{"vocab_size": 8192, "norm": "rmsnorm", "norm_eps": 1e-06, "rope_fraction": 1.0, "init": "orth", "init_std_o": 0.0, "learning_rate": 0.000328, "doc_mask": true}
MLP neurons of a small language model. Each row is named by its layer, matrix (down: output weights) and neuron, and shows model dimensions 773-836. Each number is 200 + 20 x the weight over its row's rms, rounded and kept within 0 to 999. A neuron's up and down rows have the sign that makes its largest values positive.
A block is one neuron, or neurons of one layer that tend to fire together. Before each block is what it responds to, as a language model described it from the Wikipedia text at the highest values.

Description: Word-final pieces completing a nationality or country adjective, such as Azerbaijan-i, Swed-ish, Romania-n, plus whole demonyms like German, Chinese, Canadian.
L3.down107,190,200,197,198,225,200,250,210,173,199,187,222,205,217,192,203,194,169,233,210,189,215,178,225,181,202,182,207,233,213,207,199,205,205,234,216,220,205,174,169,243,212,175,234,208,192,219,171,193,206,173,217,189,166,199,196,232,188,215,201,181,223,224,177
L3.down971,172,203,210,217,181,211,206,228,174,227,206,261,220,231,197,218,192,195,200,233,216,203,177,236,206,208,186,215,213,158,200,182,205,195,186,186,215,223,173,180,181,214,180,203,223,210,215,201,162,226,227,187,196,169,197,216,191,201,195,198,181,208,193,194
L3.down1632,200,226,233,184,149,184,199,219,194,216,167,167,224,210,155,203,231,203,202,219,187,228,201,214,232,202,230,223,208,200,202,197,189,213,196,215,179,241,202,217,237,225,222,241,229,202,200,185,157,208,226,199,193,150,228,199,177,205,210,179,203,188,208,202
L3.down1655,201,172,176,220,195,207,210,208,197,207,207,181,208,208,195,185,167,213,206,197,227,192,207,186,216,240,234,193,187,199,205,224,200,217,185,188,214,213,212,175,195,208,173,203,212,230,201,207,187,237,220,179,188,191,192,175,197,201,229,202,192,212,201,192

Description: Final word pieces that complete a word inside a proper name or title, often a plural -s, as in Applied Science-s, Production-s, Athletic-s.
L2.down1566,190,202,221,191,208,191,190,195,176,187,190,179,207,168,182,218,204,208,193,221,211,240,214,217,174,187,190,205,208,189,189,192,241,187,196,208,198,222,161,180,185,231,212,185,196,203,180,209,182,228,201,206,188,205,193,182,236,200,190,208,169,235,179,151

Description: Final token of a country, nation, state or region name or demonym, often a modifier before an institution, e.g. U.S., Pakistani, Indian, Russian.
L6.down717,201,227,190,207,219,187,213,212,189,242,169,217,178,184,173,213,179,192,178,213,192,213,187,216,201,183,225,202,238,224,200,187,175,208,202,228,192,200,197,227,184,216,206,233,184,178,193,201,183,160,196,195,242,193,174,204,196,206,216,205,210,249,219,180
L6.down1517,187,235,222,155,208,172,188,192,203,214,149,233,160,205,193,215,212,210,212,218,206,212,223,216,205,210,177,200,221,213,169,232,200,201,196,180,194,224,176,209,195,226,174,228,200,203,192,174,188,181,195,224,205,156,205,177,183,217,179,181,195,172,226,205
L6.down1537,180,199,209,194,205,216,212,206,189,191,228,194,240,208,235,247,210,170,217,175,240,197,190,192,209,190,180,229,204,224,198,192,171,204,199,164,206,160,209,200,178,229,210,206,220,209,175,175,199,194,176,187,248,200,206,174,214,175,196,223,214,220,210,258
L6.down1703,171,218,198,204,194,229,204,218,203,195,200,184,199,167,182,203,210,234,237,207,196,165,206,217,203,237,175,199,193,205,197,184,210,206,211,204,227,152,206,211,191,213,230,235,203,233,181,190,184,192,196,222,198,186,221,170,194,212,216,189,217,206,186,210

Description: Closing equals-sign markers (==, ===, ====) ending Wikipedia section headings such as ==Legacy== or ===Television===; weakly, sentence-ending punctuation and "also".
L3.down178,209,194,241,197,197,180,193,196,173,203,190,207,199,232,215,161,189,172,188,159,181,185,219,208,226,177,198,217,202,173,216,194,172,219,211,203,212,187,205,193,192,189,170,190,223,190,196,203,220,202,191,211,181,183,206,201,186,190,158,202,200,202,196,220
L3.down182,219,197,172,209,171,225,216,181,188,225,195,191,210,209,244,210,180,190,206,181,206,162,188,179,195,202,168,175,188,202,219,212,182,170,178,234,206,200,186,189,135,202,162,209,191,197,186,190,211,178,224,181,186,202,227,230,167,195,193,191,238,182,184,198
L3.down2061,205,188,168,193,215,230,208,206,199,166,207,209,212,203,225,191,204,221,175,185,220,197,194,215,187,164,150,194,224,224,226,210,196,176,234,228,200,203,194,229,176,216,208,186,147,182,226,190,173,196,195,196,158,236,210,177,197,215,190,191,191,222,223,169
L3.down2255,212,194,209,190,220,206,202,219,223,195,213,197,187,210,227,181,201,215,215,165,212,220,197,202,208,194,206,241,186,166,204,170,186,209,222,222,175,260,180,160,211,209,229,182,208,172,202,207,256,212,224,246,182,214,210,199,223,217,190,202,215,200,213,212

Description: Closing == or === that ends a Wikipedia section heading such as History, Production, Description, usually right before a line break.
L6.down117,188,177,203,192,195,164,208,231,206,241,190,162,192,192,198,188,185,185,203,227,177,233,211,178,212,205,185,202,182,210,206,167,234,205,223,169,179,213,198,184,216,247,228,226,205,214,213,203,228,219,184,179,182,213,178,224,186,165,170,183,225,221,184,183
L6.down369,205,202,205,207,184,202,201,186,198,234,180,184,190,190,204,216,177,204,202,222,180,198,172,203,227,210,215,181,184,203,199,196,202,180,232,192,199,217,233,239,193,189,213,188,218,233,176,177,213,237,217,210,189,210,204,172,202,190,238,168,206,151,196,217
L6.down526,210,202,202,194,174,208,200,195,216,176,213,174,183,192,198,212,203,190,175,191,216,172,215,217,212,208,208,225,224,185,194,175,150,222,202,204,209,187,213,170,198,181,162,219,206,214,175,158,224,213,221,178,207,157,207,186,183,211,183,196,225,205,185,217
L6.down1795,174,181,209,214,180,186,217,189,224,212,217,170,230,181,195,193,182,202,195,195,186,202,212,175,212,183,176,164,201,221,168,204,219,167,211,207,219,226,221,217,172,223,168,218,240,215,180,150,225,202,198,239,189,193,201,232,178,181,184,184,206,190,188,202

Description: First word-piece of a surname (or middle name) right after a given name in lists, tables and bios, e.g. Gerald Blanc-, Guy Mol-, John Hugh-.
L2.down575,217,200,221,228,217,200,213,217,198,202,184,203,175,222,174,201,218,229,160,180,257,204,208,205,209,205,202,244,185,184,173,204,226,183,227,194,176,236,231,207,221,177,190,244,212,219,228,250,196,234,222,190,206,211,204,227,199,212,213,183,224,181,222,189

Description: Spaces, pipes, or opening parentheses right after a number in tables, e.g. a vote count before its percentage, or 508 ft before (155 m).
L3.down512,159,228,209,203,202,210,190,207,196,165,204,209,168,186,199,190,203,220,245,228,216,200,195,218,188,200,193,176,193,197,209,203,187,192,210,195,193,184,171,204,215,235,195,196,187,210,192,184,222,177,207,216,196,167,140,194,213,238,195,177,219,208,150,194
L3.down1412,210,219,187,202,228,193,184,196,178,222,206,200,198,166,168,202,179,223,214,205,209,176,210,192,223,191,201,203,215,199,201,192,181,202,200,211,205,179,173,195,205,174,139,192,189,192,208,218,223,197,219,183,209,214,182,225,234,206,196,195,194,235,214,213
L3.down1654,222,196,196,194,216,225,184,190,193,164,193,211,222,183,196,229,190,184,173,198,183,212,173,187,187,187,172,195,188,206,209,180,230,159,213,180,167,212,195,208,204,222,204,185,224,196,210,213,183,188,201,226,204,172,165,203,179,178,222,199,165,176,202,222
L3.down2286,186,207,203,203,182,197,193,216,178,198,199,205,171,194,171,190,200,197,185,199,221,174,221,185,207,206,238,197,216,215,242,204,215,182,162,225,202,215,185,207,211,213,206,230,213,221,215,202,197,182,233,192,174,172,235,182,210,222,215,226,159,222,177,188

Description: Wikipedia biography text: the verb or pronoun starting a career sentence (She was, He has, served, rector), and == section-heading markers.
L6.down798,234,173,182,166,195,204,193,196,218,217,206,186,159,203,212,188,172,189,206,228,226,220,234,203,222,224,202,225,211,196,193,207,154,189,209,152,200,204,210,177,181,198,223,191,199,207,224,171,211,208,167,223,194,229,216,156,191,195,171,206,233,186,204,188
L6.down957,175,184,166,204,194,203,230,173,191,226,209,184,193,219,219,170,204,179,190,226,197,215,184,238,191,205,175,211,191,207,198,214,214,194,181,238,228,151,196,161,200,207,185,212,245,223,213,183,169,182,185,216,173,158,179,186,227,221,211,178,171,195,226,195
L6.down1223,205,214,199,159,201,220,198,157,240,194,188,194,198,221,215,182,215,185,219,189,198,209,189,208,205,230,190,177,207,217,215,169,190,216,191,190,221,218,247,186,193,206,226,168,194,208,158,214,196,210,167,162,197,215,193,202,219,222,201,198,185,180,177,176
L6.down1741,177,196,204,187,201,232,197,190,192,194,186,196,227,199,195,196,220,177,203,192,215,173,210,172,213,194,211,192,208,186,193,213,192,192,202,168,263,205,256,203,214,237,202,213,191,198,182,157,196,186,195,206,197,197,206,208,174,232,229,192,175,200,200,215

Description: Interior letters or digits inside all-caps acronyms and codes, often in parentheses after the spelled-out name, such as COMSUBFOR, KNK, EAGL.
L2.down845,191,177,200,177,204,179,166,184,240,205,187,167,211,193,200,173,216,186,211,201,232,162,193,226,206,255,208,216,193,218,194,240,206,222,183,170,199,200,210,194,176,217,189,136,214,255,215,194,167,217,224,229,188,196,212,163,201,204,199,174,206,193,165,213

Description: Country or nationality words right after "the", especially Russian, plus Pakistan, Philippine and Danish; weaker on surname starts after a first name (John Don-ne).
L2.down1675,207,217,222,184,200,212,205,200,197,199,206,184,225,197,186,223,227,188,202,167,232,197,194,182,196,208,206,181,218,202,224,210,192,210,196,161,203,216,184,210,182,196,189,229,214,215,179,249,200,187,204,214,204,174,192,204,189,201,214,190,206,182,200,218

Description: Head nouns naming a rank or office after a modifying noun, e.g. division chief, district judge, cavalry officer; also some word-final pieces such as -er and -off.
L2.down2351,200,217,217,228,232,187,178,238,209,221,209,158,226,206,213,188,206,225,220,190,206,183,159,210,186,182,196,215,185,216,167,202,210,200,215,183,206,194,243,193,183,203,196,185,226,197,202,173,177,198,221,208,198,188,194,177,181,224,196,177,203,201,206,223

Description: The last piece of a person's surname, usually in lists, tables, credits or results, e.g. Wilk-ins, Mathe-son, Benna-to, often followed by a comma or pipe.
L6.down677,193,183,214,194,206,192,223,187,172,175,204,215,231,227,192,224,205,179,181,183,182,187,213,198,214,197,178,177,162,221,197,216,231,238,232,212,228,195,209,207,214,222,157,207,234,236,224,205,202,181,182,215,191,193,165,195,224,202,147,208,208,207,202,155
L6.down1348,195,194,199,190,208,213,187,198,202,200,187,224,206,247,181,215,177,203,216,171,193,185,187,221,190,173,206,203,233,209,203,209,214,189,230,168,217,219,213,185,237,184,172,210,207,204,178,202,165,205,196,212,177,165,220,226,209,205,197,200,204,209,189,156
L6.down1686,192,184,229,166,177,200,208,220,223,210,224,200,197,204,194,185,170,193,177,220,204,200,204,209,181,176,161,212,164,198,191,222,231,175,201,202,209,242,189,215,216,228,223,207,234,224,204,219,174,198,212,200,176,196,190,197,185,238,188,187,224,199,184,183
L6.down2230,196,227,201,199,232,214,213,218,168,179,211,195,206,187,177,210,242,213,190,182,166,201,207,218,168,183,180,180,183,198,182,199,173,166,204,168,219,185,211,188,199,219,198,223,188,227,201,208,207,195,223,192,193,189,156,174,233,188,228,203,189,219,185,183

Description: Fires on a split-off "o" piece completing a word, above all "too" after "to" (too late, too much), also names like Luo, Ioan, torso.
L2.down34,209,204,213,215,195,191,181,221,203,186,226,207,200,228,172,206,202,182,218,197,186,210,209,165,205,243,209,197,196,217,200,208,218,202,201,197,195,224,190,188,220,201,219,202,249,183,207,194,193,235,205,198,213,219,203,162,178,231,204,225,215,189,215,164

Description: Closing == or === markers and line breaks ending Wikipedia section headings, e.g. ==History==, ===Geology===, "Personal details" followed by a newline.
L2.down2039,222,217,182,210,198,235,193,192,224,205,188,198,201,201,194,182,233,183,195,192,193,164,181,191,223,222,220,181,198,227,244,211,205,167,174,173,215,196,205,210,207,210,202,199,240,200,208,236,167,198,193,197,187,160,192,196,223,152,216,173,189,205,225,205

Description: Inner word pieces, often nasal syllables like -ing, -ang, -ong, -ung, inside romanized Chinese and other Asian names (Zhu Ting, Guangxi, Hu Jintao), and sometimes inside ordinary English words (abridged, engage, Range).
L3.down1659,180,203,214,224,184,203,191,189,162,180,175,179,197,229,176,249,189,189,219,225,193,228,225,214,204,199,235,190,171,213,173,198,165,198,179,219,195,204,192,183,203,200,188,232,178,211,213,178,192,186,199,212,235,201,233,193,237,223,205,168,170,198,184,180
L3.down1668,212,228,228,212,172,207,237,169,179,188,159,202,184,214,211,191,201,165,204,204,211,193,200,214,213,213,192,189,168,206,171,222,224,182,209,179,186,243,236,217,211,220,176,231,221,199,204,227,198,200,224,199,186,204,232,188,212,213,230,185,200,200,226,191
L3.down2044,219,176,198,169,197,200,199,165,204,246,207,206,195,221,207,203,217,204,176,183,163,209,207,210,211,196,180,236,206,217,208,195,154,183,222,200,186,216,176,185,197,235,191,165,174,167,237,208,218,186,183,200,218,223,226,209,164,212,225,173,207,182,225,178
L3.down2356,215,173,197,209,196,203,214,161,160,195,212,185,193,190,163,204,229,234,184,213,217,182,196,217,185,193,174,206,145,210,192,190,189,221,181,177,218,176,224,204,182,185,200,186,172,202,187,209,204,207,189,188,228,183,191,186,208,204,185,210,189,178,197,196

Description: The first token of a surname right after a given name, such as Whit(field), Mc(Kinney), H(ung), Ryan, Craig; also, more weakly, the first piece of place names and acronyms (OSTF, LTEX).
L3.down502,200,224,182,247,228,171,175,190,223,194,182,209,185,173,198,183,232,211,185,207,227,186,173,203,226,195,216,209,220,204,235,208,220,203,217,210,192,198,245,177,196,205,210,185,208,200,203,233,184,164,214,201,190,157,209,220,194,182,214,198,199,201,200,205
L3.down570,179,188,177,214,180,222,211,191,223,223,195,206,228,191,150,229,168,233,226,206,191,183,207,196,190,203,201,234,240,202,220,215,201,211,254,187,191,216,153,192,208,190,207,237,190,191,180,225,221,194,189,243,201,240,206,193,218,218,191,224,206,223,219,159
L3.down1181,225,198,223,228,207,206,224,205,220,182,205,185,221,191,171,176,212,208,169,233,241,201,196,220,206,209,210,177,209,191,225,196,215,187,226,173,195,183,215,219,194,220,185,210,181,239,189,252,165,226,207,226,183,205,199,174,217,220,174,188,202,221,240,199
L3.down2173,196,188,178,225,197,212,195,224,195,186,194,190,246,220,184,222,178,206,220,186,178,166,206,231,204,193,216,201,197,197,184,209,201,194,205,217,168,205,176,167,189,198,216,180,191,186,208,164,168,208,208,194,219,187,193,167,171,189,231,266,175,216,226,197

Description: Word pieces and first names inside Spanish, Italian, French or other European names and terms, often in tables, e.g. Antonio, Rafael, Indi-os, flamen-co.
L6.down240,197,178,193,138,208,162,194,225,206,230,195,200,179,157,199,224,216,186,232,178,226,199,176,196,175,233,177,208,184,186,213,191,208,187,195,182,209,204,196,220,159,208,233,180,226,174,200,192,236,243,196,214,208,192,180,196,219,192,207,167,215,212,206,193
L6.down839,232,240,195,220,186,222,245,227,201,183,164,170,183,207,220,200,185,210,237,220,226,213,199,216,243,241,214,213,199,197,178,191,204,179,183,202,208,235,179,188,221,180,220,222,200,185,216,225,198,200,202,215,204,184,201,141,217,189,200,191,163,190,185,225
L6.down1399,167,197,208,219,219,219,179,221,165,206,191,185,222,201,200,209,185,202,219,199,238,216,223,191,187,245,201,182,212,180,225,199,203,186,220,162,175,199,196,180,214,168,194,194,215,214,190,201,200,224,253,195,197,194,216,188,183,227,218,191,203,184,192,205
L6.down1773,181,152,202,215,192,212,204,223,200,194,228,156,193,206,243,200,155,164,205,203,207,206,208,192,231,177,218,201,173,208,172,209,198,177,245,230,219,199,221,207,189,224,198,208,225,193,199,183,190,197,218,208,214,204,222,204,208,227,201,188,192,195,218,234

Description: Tokens opening a cell or field in tables and career-stat lists, mostly numbers after | or /, e.g. appearances, goals, year ranges.
L3.down43,187,215,180,220,153,191,220,208,193,198,199,160,205,181,201,156,193,188,183,224,190,190,205,173,195,216,155,196,201,192,239,194,193,234,223,179,214,199,198,172,187,169,191,213,182,220,216,202,194,193,231,236,180,133,197,186,222,193,204,194,234,203,217,192
L3.down615,194,224,169,175,186,191,173,154,224,182,222,230,272,203,165,183,195,211,151,219,210,181,244,186,179,196,196,220,187,224,167,190,231,194,196,204,216,193,167,230,203,199,209,190,221,208,205,202,204,218,186,175,233,196,194,222,165,222,196,203,186,212,202,193
L3.down711,208,215,222,211,207,203,187,184,210,213,192,190,206,232,192,241,201,204,192,170,219,212,211,216,185,173,177,238,221,207,212,235,152,215,224,184,234,206,184,220,188,199,210,234,240,167,177,193,196,208,201,188,208,199,207,207,163,205,215,194,195,218,211,204
L3.down1244,177,196,173,230,201,199,181,200,209,174,222,193,203,183,205,183,222,157,206,202,194,213,227,194,194,197,188,187,177,186,207,145,208,207,206,237,172,182,171,220,197,222,188,188,204,219,200,208,187,237,211,163,205,211,203,203,198,209,223,193,204,187,161,184

Description: Final pieces of official or military title nouns before a name or "of", e.g. burgomaster, Commanding Officer, Foreign Minister; weaker on fragments of foreign names (Burma, Merv).
L6.down182,190,196,219,183,211,219,205,203,190,209,199,228,151,208,180,212,199,243,183,215,215,216,198,189,170,207,202,192,197,203,188,201,181,231,214,223,185,180,187,208,229,224,189,179,217,196,175,214,188,191,224,231,170,212,205,164,215,199,176,190,173,192,226,160
L6.down877,243,213,202,229,216,183,171,220,191,190,168,209,197,190,165,179,204,194,191,203,176,209,186,219,209,209,188,202,224,185,234,194,207,169,177,191,167,161,220,233,194,222,206,200,213,211,205,183,193,225,210,199,231,175,197,159,174,215,193,201,196,201,196,168
L6.down1129,178,190,184,219,211,181,213,194,228,209,203,221,209,230,185,186,199,187,181,190,206,192,229,210,211,191,191,187,191,199,184,229,193,195,199,237,178,193,227,212,202,228,213,194,196,230,196,199,179,205,189,205,196,180,184,239,232,195,204,231,175,213,178,187
L6.down1832,181,198,236,231,174,177,197,169,158,186,219,213,228,218,186,210,162,219,166,197,217,218,195,203,204,202,216,223,163,215,172,204,232,222,216,141,201,190,210,182,222,191,185,203,215,193,209,178,204,215,217,198,203,217,213,216,180,193,197,217,216,208,193,200

Description: The == markers that open or close Wikipedia section headings after a blank line, as in ==Death== and == Biography ==, with rare prose tokens like and or ex-c-ept.
L3.down595,192,195,217,194,180,216,196,211,185,195,217,187,194,200,216,194,240,168,205,200,197,178,196,223,185,177,201,229,182,182,202,170,177,218,169,220,222,170,208,218,171,159,190,194,187,163,157,183,213,189,203,213,202,180,218,209,152,181,225,190,206,198,208,215
L3.down1294,192,178,195,167,193,216,196,182,193,239,170,224,181,227,164,204,215,162,194,157,201,183,174,175,210,185,148,199,186,197,200,123,218,230,238,223,214,177,201,180,195,201,183,188,215,187,163,208,193,165,206,219,191,193,159,221,201,174,191,169,234,202,204,221
L3.down1487,184,202,187,236,190,195,180,193,187,191,173,195,196,235,181,194,244,177,196,200,195,155,179,193,246,215,221,196,198,206,217,159,163,218,209,219,187,205,190,206,186,190,197,224,188,209,202,231,235,211,187,223,214,208,226,212,208,211,194,184,203,200,157,248
L3.down1565,222,183,267,203,208,221,195,194,163,199,196,184,243,218,207,175,189,183,211,190,162,221,212,213,196,226,139,186,188,176,197,196,202,174,227,214,209,219,173,179,206,211,203,185,209,186,177,167,215,201,192,188,182,207,229,202,149,196,218,200,211,195,214,200

Description: Short opening fragments of words split into several tokens, mostly capitalized name starts like Li, Al, El (Liu, Lisbon, Like), plus lowercase pieces such as char, li, do.
L6.down287,207,186,196,242,237,203,215,174,204,184,163,195,217,179,217,217,218,197,203,193,200,200,206,186,202,194,227,212,212,197,178,261,204,202,169,191,167,189,181,184,189,207,207,201,188,224,182,182,229,182,178,210,206,211,173,201,216,197,205,237,177,195,187,196
L6.down511,190,171,209,181,214,208,159,202,197,173,163,215,190,205,219,241,217,207,186,207,172,172,241,178,213,230,154,228,220,195,242,237,213,196,193,193,242,204,199,183,203,173,183,208,219,187,166,205,151,178,207,207,162,241,200,221,162,174,189,201,208,209,166,203
L6.down1569,182,155,236,185,191,230,193,193,166,207,212,154,191,174,184,207,206,186,185,225,221,185,206,214,220,198,180,185,219,188,177,215,174,212,212,197,230,215,184,197,214,207,194,231,243,211,215,178,181,199,207,183,208,188,187,176,205,244,209,202,243,195,165,231
L6.down1988,201,239,146,162,186,217,206,187,219,201,217,180,201,188,210,190,235,198,213,199,178,156,190,162,185,222,194,192,194,212,218,153,193,209,196,202,216,176,199,199,218,181,193,214,197,191,194,161,216,221,171,199,151,245,208,167,198,175,203,211,194,184,187,153

Description: Final digits or inner fragments of long identifiers, such as CAS, KEGG and OCLC numbers, call signs, model names and unusual proper names.
L6.down1563,196,220,212,182,190,182,199,214,169,215,199,196,182,181,190,198,221,206,216,185,213,174,217,188,221,233,181,220,210,261,236,160,197,180,218,209,241,155,177,193,218,185,201,202,196,215,170,171,182,167,215,220,173,185,204,163,197,230,190,179,217,168,219,184
L6.down1781,205,216,206,206,203,145,217,227,190,173,180,223,196,218,203,171,200,212,195,192,209,208,187,161,212,244,200,190,196,210,213,184,213,200,202,206,184,187,221,186,215,181,197,244,171,226,184,230,198,207,233,186,217,185,164,149,200,185,246,250,202,138,221,188
L6.down1814,202,186,186,203,199,207,203,198,215,167,178,218,207,219,199,170,166,227,181,212,251,222,199,187,194,235,174,227,198,171,185,212,191,179,225,216,201,181,198,152,197,210,198,240,209,230,222,199,207,189,236,221,187,195,221,201,192,189,194,178,203,188,209,208
L6.down2120,197,194,186,217,186,172,171,209,192,189,187,185,181,197,203,188,205,178,224,234,212,208,183,209,211,211,218,201,190,179,180,189,208,191,234,213,220,169,199,214,199,206,211,198,222,252,179,207,170,221,215,195,197,207,207,191,193,226,222,202,196,208,183,261

Description: Closing == / === marks ending Wikipedia section headings, e.g. Career ==, History ==; also final words or colons in infobox field labels.
L2.down1038,192,169,186,191,161,191,199,224,210,204,199,186,192,205,193,187,207,201,201,174,213,193,211,212,153,168,182,210,196,181,177,213,189,185,212,166,190,183,215,191,201,182,207,180,217,196,182,216,238,212,192,203,194,187,185,206,218,208,170,198,181,193,210,193